Weights of a small GPT-style language model, trained from scratch on English Wikipedia: learned positions.
MLP neurons of a small language model. Each row is named by its layer, matrix (gate and up: input weights; down: output weights) and neuron, and shows model dimensions 304-399. Each number is 200 + 40 x the weight over its row's rms, rounded and kept within 0 to 999. A neuron's up and down rows have the sign that makes its largest values positive.
After each neuron's rows, "fires before" lists the tokens most often just after its 100 highest values on Wikipedia text that the model never trained on.

L2.gate292,188,235,223,184,158,234,154,208,216,177,209,226,209,119,201,185,270,211,240,197,145,161,142,199,212,188,187,137,192,184,209,219,222,221,217,284,222,231,132,233,150,169,125,231,254,156,175,238,176,207,152,216,218,276,272,242,155,129,232,251,259,201,255,148,145,229,194,271,217,178,136,169,186,226,192,182,238,165,210,256,248,206,242,176,253,217,215,258,198,86,268,212,240,193,87,165
L2.up292,206,146,242,157,189,230,155,195,187,138,143,169,274,193,173,225,205,203,190,223,213,205,138,272,215,189,180,205,216,184,177,216,214,179,219,223,175,247,168,329,305,169,173,191,206,200,319,216,156,182,170,105,227,164,202,225,200,126,149,280,205,153,221,189,181,215,170,296,300,295,210,230,202,162,143,201,222,136,149,220,159,270,151,241,228,209,181,237,208,146,260,218,237,261,156,170
L2.down292,155,178,201,144,99,223,116,174,262,132,212,246,204,195,198,157,210,180,178,174,197,236,119,230,246,216,165,164,201,166,153,225,166,161,264,224,156,259,178,282,245,167,283,176,161,229,211,251,217,147,172,160,222,203,252,174,213,160,199,181,149,161,211,225,184,187,208,193,199,208,212,234,264,267,233,235,170,186,220,207,122,223,224,141,196,192,191,137,226,138,138,267,192,196,157,120
fires before: " |", "\n", " used"

L3.gate174,220,250,195,193,167,243,194,209,153,241,246,232,249,215,142,179,253,133,276,171,195,143,176,228,266,219,252,168,122,226,177,132,181,254,140,157,223,194,273,246,305,262,181,121,206,196,166,242,188,231,196,262,192,188,179,233,188,188,144,241,141,259,206,217,130,203,159,178,142,203,168,148,203,181,138,209,194,174,148,141,192,142,170,239,206,208,118,173,142,245,208,228,249,191,217,191
L3.up174,180,137,160,221,257,279,154,221,154,237,155,214,251,161,143,244,203,235,196,255,206,152,194,148,159,212,154,242,166,134,167,219,185,269,177,230,218,190,217,201,210,201,253,195,177,70,177,203,163,251,206,278,200,161,219,251,170,187,224,243,219,190,188,280,161,188,178,186,177,200,188,223,210,152,259,291,221,220,240,217,205,242,154,140,165,278,202,211,273,215,250,192,177,148,200,227
L3.down174,143,259,234,175,269,205,176,228,211,187,212,295,210,198,218,266,156,281,169,179,178,296,207,227,195,247,171,224,180,167,192,197,200,188,217,215,247,175,168,193,120,248,176,220,252,122,206,175,218,229,191,161,308,216,226,223,249,186,181,212,235,200,200,210,149,255,196,179,185,208,187,224,205,189,233,220,271,198,205,161,249,241,136,206,160,181,156,219,255,221,196,159,172,210,170,223
fires before: " |"

L2.gate170,172,233,155,173,140,161,141,132,196,214,223,162,199,197,195,183,187,229,168,201,222,191,168,182,257,260,178,186,188,271,187,252,276,181,165,178,168,191,186,188,208,286,139,202,201,207,271,122,249,178,173,175,217,170,197,103,219,117,211,243,139,216,181,192,175,149,183,132,215,215,191,158,219,286,193,243,245,202,237,185,187,138,167,128,137,176,207,84,160,91,175,198,190,225,174,180
L2.up170,176,205,142,225,215,215,140,197,202,192,275,206,241,188,134,128,211,152,106,209,192,201,268,174,221,156,256,192,191,183,207,182,210,226,205,202,216,188,199,278,231,222,192,268,176,204,229,241,190,181,242,167,224,200,207,232,179,193,197,199,162,230,199,126,164,210,186,193,249,232,175,145,206,176,241,220,240,269,152,252,211,170,179,152,154,158,249,214,254,192,236,252,201,180,211,208
L2.down170,209,223,175,219,183,132,174,158,167,186,253,200,211,207,192,248,195,173,159,190,209,191,196,146,196,203,299,222,193,138,197,177,263,151,197,198,219,184,225,201,263,291,180,238,183,197,221,171,173,112,210,136,236,174,235,198,158,137,166,226,181,185,141,170,212,175,208,247,234,209,189,191,180,179,237,128,223,185,285,159,229,234,215,154,191,222,268,199,231,195,247,245,225,272,212,227
fires before: " |", " medal", "'"

L5.gate691,271,228,221,224,178,175,279,124,180,123,214,217,213,182,186,255,307,207,203,162,210,187,247,232,260,216,204,146,230,169,166,224,146,226,189,211,185,231,274,139,257,175,166,182,221,241,256,224,196,181,269,170,223,175,170,211,163,136,149,190,232,161,125,195,164,159,249,147,153,192,145,150,165,289,198,200,148,245,222,189,127,148,187,184,208,201,166,273,253,188,166,229,178,218,234,215
L5.up691,170,220,241,239,242,211,164,211,129,190,226,211,265,188,199,230,220,133,195,255,210,228,206,256,238,218,191,247,220,196,179,162,232,206,229,206,166,246,278,197,242,205,201,156,275,156,120,215,211,198,211,219,196,238,193,205,234,221,157,224,131,213,202,308,188,220,211,120,181,242,175,256,201,179,187,270,253,99,222,213,127,188,208,150,287,215,191,161,172,236,148,214,150,228,158,181
L5.down691,217,132,243,168,203,130,260,150,182,197,177,223,209,259,135,271,179,186,189,246,221,162,195,213,227,154,177,230,264,193,189,134,178,173,258,204,272,183,265,178,247,181,200,200,232,219,229,224,213,151,282,170,225,190,248,215,208,134,291,181,218,132,190,188,177,231,173,191,165,261,263,214,203,174,201,187,230,158,147,218,186,206,177,149,185,198,170,154,228,252,187,186,181,178,261,237
fires before: " |", ".5", ".1"

L3.gate625,191,204,152,250,212,277,173,169,306,182,113,271,167,229,209,193,244,163,140,167,168,150,222,224,220,192,176,145,249,202,187,162,239,173,199,217,159,196,189,252,191,262,223,168,200,173,264,261,258,173,183,190,217,254,188,221,203,183,218,208,54,244,154,175,228,206,205,103,154,226,223,210,245,114,146,142,198,254,191,187,132,143,130,274,207,239,138,234,247,148,211,154,196,205,185,200
L3.up625,274,246,193,238,192,84,162,157,195,209,220,273,158,151,184,175,222,247,210,287,148,179,217,309,238,197,236,208,173,233,251,181,214,175,220,193,221,177,246,233,244,239,253,158,129,171,169,240,155,231,220,204,144,207,274,229,192,314,156,179,184,207,223,207,142,211,175,184,174,119,151,180,186,195,198,165,188,145,121,206,156,187,261,237,156,239,212,60,168,226,174,193,156,219,176,177
L3.down625,200,174,175,184,224,225,221,203,185,213,143,184,180,281,169,145,220,204,181,196,232,196,163,199,254,218,171,238,220,193,160,143,183,172,162,193,202,195,147,226,220,236,155,221,172,215,232,213,230,209,169,173,139,223,214,143,219,206,209,189,228,225,242,187,113,165,163,221,219,217,166,186,177,142,192,238,186,246,207,266,216,263,162,248,233,216,207,221,212,168,48,163,177,197,222,169
fires before: "',", "'", " |"

L5.gate971,160,239,253,239,219,225,191,227,132,261,222,177,186,207,160,185,267,286,208,216,134,184,129,133,172,184,172,217,144,243,193,146,231,177,157,241,174,211,239,233,222,160,261,213,221,178,248,239,224,160,190,115,139,207,134,187,170,203,173,179,167,181,237,188,288,269,190,244,202,193,184,248,225,161,119,155,254,162,150,157,195,186,186,189,185,154,174,164,191,229,272,239,201,190,236,259
L5.up971,124,203,189,232,206,188,136,185,222,169,162,219,161,154,110,234,176,149,167,171,223,196,180,179,161,248,243,221,160,225,211,236,170,213,262,240,173,281,140,178,213,229,249,185,195,234,228,214,266,108,206,210,237,174,249,126,162,193,259,213,192,225,257,213,231,206,181,203,198,191,149,183,183,187,154,206,214,174,150,214,219,234,223,247,191,290,221,296,189,141,203,165,230,184,194,212
L5.down971,194,171,266,155,221,242,171,222,251,192,280,189,240,256,204,197,157,140,221,205,230,158,249,156,188,205,193,171,224,215,245,196,181,164,255,144,135,197,188,204,180,256,182,199,168,207,170,230,142,243,156,157,178,198,173,214,263,144,183,168,193,168,231,205,159,168,211,120,211,209,209,234,177,205,224,225,194,210,164,152,186,178,156,197,249,302,199,181,199,305,209,200,213,149,171,119
fires before: " |"

L2.gate548,224,123,227,163,156,177,182,172,215,210,224,317,253,186,149,149,291,160,244,212,209,241,218,199,223,238,251,202,212,193,184,238,107,215,160,183,196,246,263,210,215,285,222,216,177,176,251,251,231,208,147,227,283,266,241,171,178,147,187,139,154,277,125,237,202,197,252,255,166,213,170,171,197,286,193,191,188,177,174,206,169,125,244,234,188,223,219,176,121,124,191,148,210,161,162,237
L2.up548,227,249,298,119,225,182,182,267,150,234,195,231,201,207,244,192,225,228,123,227,230,174,276,167,167,137,236,218,219,180,221,236,323,112,195,198,163,205,249,220,199,209,233,223,153,219,126,123,111,154,174,161,127,141,245,282,143,182,202,117,219,199,188,158,247,246,174,134,260,172,148,137,232,205,113,224,279,314,178,218,234,206,209,270,238,207,214,223,217,199,213,215,152,204,163,249
L2.down548,224,131,186,203,162,230,234,209,243,213,239,192,218,197,136,237,235,194,235,232,187,175,153,188,195,160,273,251,184,212,178,203,297,188,239,99,142,266,213,186,188,252,166,218,169,289,183,209,106,215,175,231,169,208,141,159,86,236,232,243,187,156,179,197,187,225,234,181,236,180,181,136,206,157,149,180,216,253,167,262,251,273,199,150,216,214,214,240,228,116,247,207,240,238,252,233
fires before: " |", ".8"

L3.gate558,261,173,187,259,205,205,236,182,257,198,144,245,158,213,192,148,218,173,264,219,225,200,133,136,208,162,212,170,225,209,203,193,288,183,213,235,208,242,170,102,205,199,173,238,219,141,224,235,195,239,219,218,190,246,127,176,248,151,211,218,259,178,261,191,178,168,202,213,160,182,179,128,224,248,152,242,139,254,176,107,212,251,238,186,179,179,196,251,139,186,187,205,280,192,156,271
L3.up558,114,206,260,251,167,196,151,154,225,218,203,224,124,179,185,186,190,123,211,264,162,237,143,219,251,228,223,253,234,170,181,136,262,217,190,188,195,218,283,264,180,148,278,183,261,148,205,126,188,139,200,198,162,178,205,190,178,240,260,203,226,193,141,199,247,200,252,198,217,263,246,202,206,149,181,159,209,175,233,186,263,158,183,215,179,228,260,184,250,213,239,234,135,251,162,129
L3.down558,225,201,171,197,206,233,225,168,227,225,217,246,153,205,207,180,205,165,222,239,143,228,185,205,187,210,159,167,188,169,153,172,227,205,215,179,181,226,175,196,182,272,183,195,127,234,157,201,189,206,184,171,211,248,231,217,194,152,203,221,159,166,206,232,222,199,277,182,172,196,174,152,212,203,118,290,210,217,162,138,203,250,219,239,179,207,179,165,211,208,174,220,148,148,175,220
fires before: "\n", " The", " He", " In"

L2.gate587,226,214,290,126,243,205,228,199,152,198,208,226,240,265,203,191,167,171,178,141,161,239,188,248,165,192,173,115,195,213,137,206,238,112,206,250,154,171,209,262,286,233,158,181,315,190,208,191,261,223,162,173,194,207,232,187,226,242,223,167,189,165,191,143,217,298,145,210,144,161,183,222,254,260,257,109,243,270,203,196,194,252,177,130,189,170,125,179,189,142,208,129,166,195,173,224
L2.up587,258,192,186,227,161,233,227,186,182,106,171,220,194,165,173,262,68,243,194,170,187,300,261,209,177,170,227,232,233,225,205,212,233,167,84,239,224,223,158,172,154,248,259,160,188,189,146,183,206,206,167,266,186,208,162,192,295,232,191,254,215,282,116,247,195,214,161,231,141,182,216,222,257,245,226,179,171,215,223,248,256,222,189,163,202,221,238,226,121,200,249,195,206,245,187,190
L2.down587,203,205,229,248,237,298,199,152,192,162,255,223,219,228,171,154,102,220,137,230,230,222,248,195,185,197,211,245,276,230,179,253,153,191,185,238,226,190,183,179,106,259,234,216,239,224,202,185,238,171,125,173,227,226,175,240,159,207,149,158,169,218,159,253,241,204,125,166,264,184,238,188,275,248,207,238,133,169,214,155,219,199,228,247,195,177,181,214,162,183,234,170,213,291,266,160
fires before: " States", " States,", " Naval", " Kingdom"

L3.gate697,219,267,211,180,259,194,183,203,147,153,171,211,178,214,205,156,262,205,151,183,207,224,106,167,196,230,177,218,222,115,220,223,139,220,223,213,124,212,313,190,240,173,180,185,255,213,200,213,212,182,180,146,251,181,158,204,175,274,142,162,252,254,244,168,197,269,181,207,176,151,179,180,227,280,244,242,296,213,202,174,227,163,184,334,154,247,131,133,202,211,180,231,184,199,269,236
L3.up697,205,258,177,204,140,175,102,138,197,303,193,203,195,193,150,260,231,190,266,165,204,162,210,177,249,202,152,201,144,185,182,168,214,211,233,211,211,233,164,179,198,244,261,162,179,154,199,254,174,211,229,225,178,178,189,217,165,232,91,186,245,278,216,180,213,189,221,161,181,209,236,229,199,237,191,276,257,193,201,255,206,225,204,235,132,165,207,247,213,217,219,214,219,158,206,227
L3.down697,195,213,165,156,177,159,213,182,171,248,173,168,317,291,213,156,188,220,155,234,221,134,195,143,87,176,270,170,249,154,151,191,250,198,185,280,181,214,279,208,224,218,163,187,218,219,137,139,178,224,232,179,204,244,207,190,179,197,241,202,292,149,230,79,176,154,202,151,243,206,224,190,191,167,198,165,191,207,223,143,265,179,230,246,165,170,142,274,257,199,219,213,211,179,181,241
fires before: " |", ";", "5"